python train.py --n_head=3 --parallel_block=false --init_std_qkv=0.0255 --init_std_down=0.0
MLP neurons of a small language model. Each row is named by its layer, matrix (up: input weights) and neuron, and shows model dimensions 96-191. Each number is 500 + 50 x the weight over its row's rms, rounded and kept within 0 to 999. Numbers have three digits each.
After each neuron's rows, "fires on" lists the tokens most often at its 100 highest values on Wikipedia text that the model never trained on; "fires in" lists the words (lower case) most often at its 100 highest values on Wikipedia text that the model never trained on.

L12.up689:513586513475534572525429480434502471498584500539526520406481475495499618485517506525499445445464444496515536553533519590544469353589468535524481469482471466479466536539447496556496491478535528539498497456566616539605514536451542522492465568446509437539469461562467407571509522440455519458
fires on: " to", " her", " his", "s", " is", " them"
fires in: "to", "her", "his", "is", "them", "him"

L10.up321:435462556493513493450508495492454494408481502442521509518348435438489538534709485514489535560526538458468443488557489486418449453587554426497526517510580480470490525492424548457439516430433504479454535508486482589560504488447605488562539596509559550434523536550588481525483491371477515445
fires on: " a", " re"
fires in: "a"

L10.up164:440456514477540495452532533421531598468498460440500462458346500494521658447585579543457491495506490484530446516472539556494414399586587440488506461499488343574469491577488527492437481426491483535428506514535519552519508500432599590512511522493498565485581541492571431454454494461441521463
fires on: " a", " Jr", " Cla"
fires in: "a", "jr"

L11.up172:482527459443556488421465497402503465441434432510427482470476551592460448517489522514510409466517464572622444585474459490582427552504482525485516439496471370563506473431527621537557466471558579485516486526509558460527506546479475502420520512451452506515545445415431481505480472514522514431
fires on: " it", " the", " his", " he"
fires in: "it", "the", "his", "he"

L2.up600:436436510479505556467474534483289519483526531494514447510457451419474593510624569426461419514512529431529559485494452489548431463543509506497535449562595422499505433541342465546502476462488480542531558476468564539521501524499580501494520463447520469510510563524545486503529527466536542467
fires on: " is"
fires in: "is"

L2.up328:498490512539487612476495522529449577490520466512563475417450467442492486425515610510518455501533490409404490506510541473551487380626512520530494537568534407510520437514426447522519516530560512555501597403520571468493459508513456486592449463517535592536524525482532443506522516486508484477
fires on: " is", " was"
fires in: "is", "was"

L2.up424:473450478457514512456433517510458616482510455466546466473496499472474569527600587535494443491492483429465500489502483553517460434506468439520526437594611418574501476538343511554532498458496478502508521416476515489439494527461527543572532533482516462470492536507516479505590533425469488466
fires on: " is", " was"
fires in: "is", "was"

L6.up143:406520512461569447564437476495501548415372422398502523507541457508582472492571543487579465455433479517510495439521452520537515388501524471492517478470577479481481510482475500541492501478399459538399522500485493525521527533470530459517454433481449512480516502474547509477511532535476558505
fires on: " he", " she", " her", " his", " He"
fires in: "he", "she", "her", "his", "who"

L10.up434:416555486452453508485507528498498503420474514518501513536595597479501543481550498480520439554428507494569495420522515467503499597429415487477489438538500454493470486575474560568560523422511468477465502506496489497478524549479592409488474494450365554563419528483466539357492386516581608486
fires on: " to", "qu", " of", "li"
fires in: "to", "of", "quantum"

L4.up3:446536518469535476517384470433490475535423502492540518476562484447551553475549556465503498478368453481454494500545495460538619529538391524516456472507548462428539482486481471516530518526452429566431522442435455486565449551502504474481480479386552497504459454528540538448488481522479602511
fires on: " his", " who", " he", " He", " what", " her"
fires in: "his", "who", "he", "her", "what"

L12.up4:417559476395453558481495541471506544452488441535458412442574553506437491489546462561487478508527465542513491522490455505498405606528429521499505488472512489495489558591401504516589495498443537551521535495606543423541560459445577476516503536461435522574553493501429521448524481485581586481
fires on: " to", " of", " were", " For", " are"
fires in: "to", "of", "for", "were", "are"

L11.up440:403550491455511517465425495460426452528415432546449436565459504530515570493476532514437432394526429600579498584492578505538474497500450574542438466457493443584517509462484579467518492548478451517478506568540661539529524413529519573540550501529414478400564496454477510516466418449471551445
fires on: " which", " that", " the", " he"
fires in: "which", "that", "the", "he"

L7.up78:548449510454600433510513520487517521429389438437562444466394475513492540533623501509534474517490528485583475548568467471471418488502576429545531500495527411531467459467447557499518513439510484388497520512461479460469499613437563528532481503519515622563536517421502416461498508428511461472
fires on: " a", " went", " per"
fires in: "a", "went", "per"

L11.up686:438621490446497567469543491519428579526545475543466513387557642444494566445565552507520541502461467490544472425466491532520484523510482503434560494515567514587477427582442540498657467537506515487492494446413560483440558531473491469508578535467368456555519525569430497452469507437605566489
fires on: " to", " are", " were", "e", "ing"
fires in: "to", "are", "were"

L2.up652:427449492530438612432520517523385558475504523523543462489402461377535578520628613456476437553516530424479489489543461610506446400561538471475497506586587437532530486575392534545479429511516523542504540447492562589535495504465519466537526547477508491492504540521543534502505524465482465487
fires on: " was"
fires in: "was"

L7.up111:497382498455526580487408519471368504457509469494589436519481449443501543446625651425446484514533523436490461514506464407557452481526454545502502436603551430539536472476417562512468512512485458524517522484484503564476497492510547476553586502473615496506480534482565430474530442423533550459
fires on: " has", " is", " had", " was", " have", " be"
fires in: "has", "is", "had", "was", "have"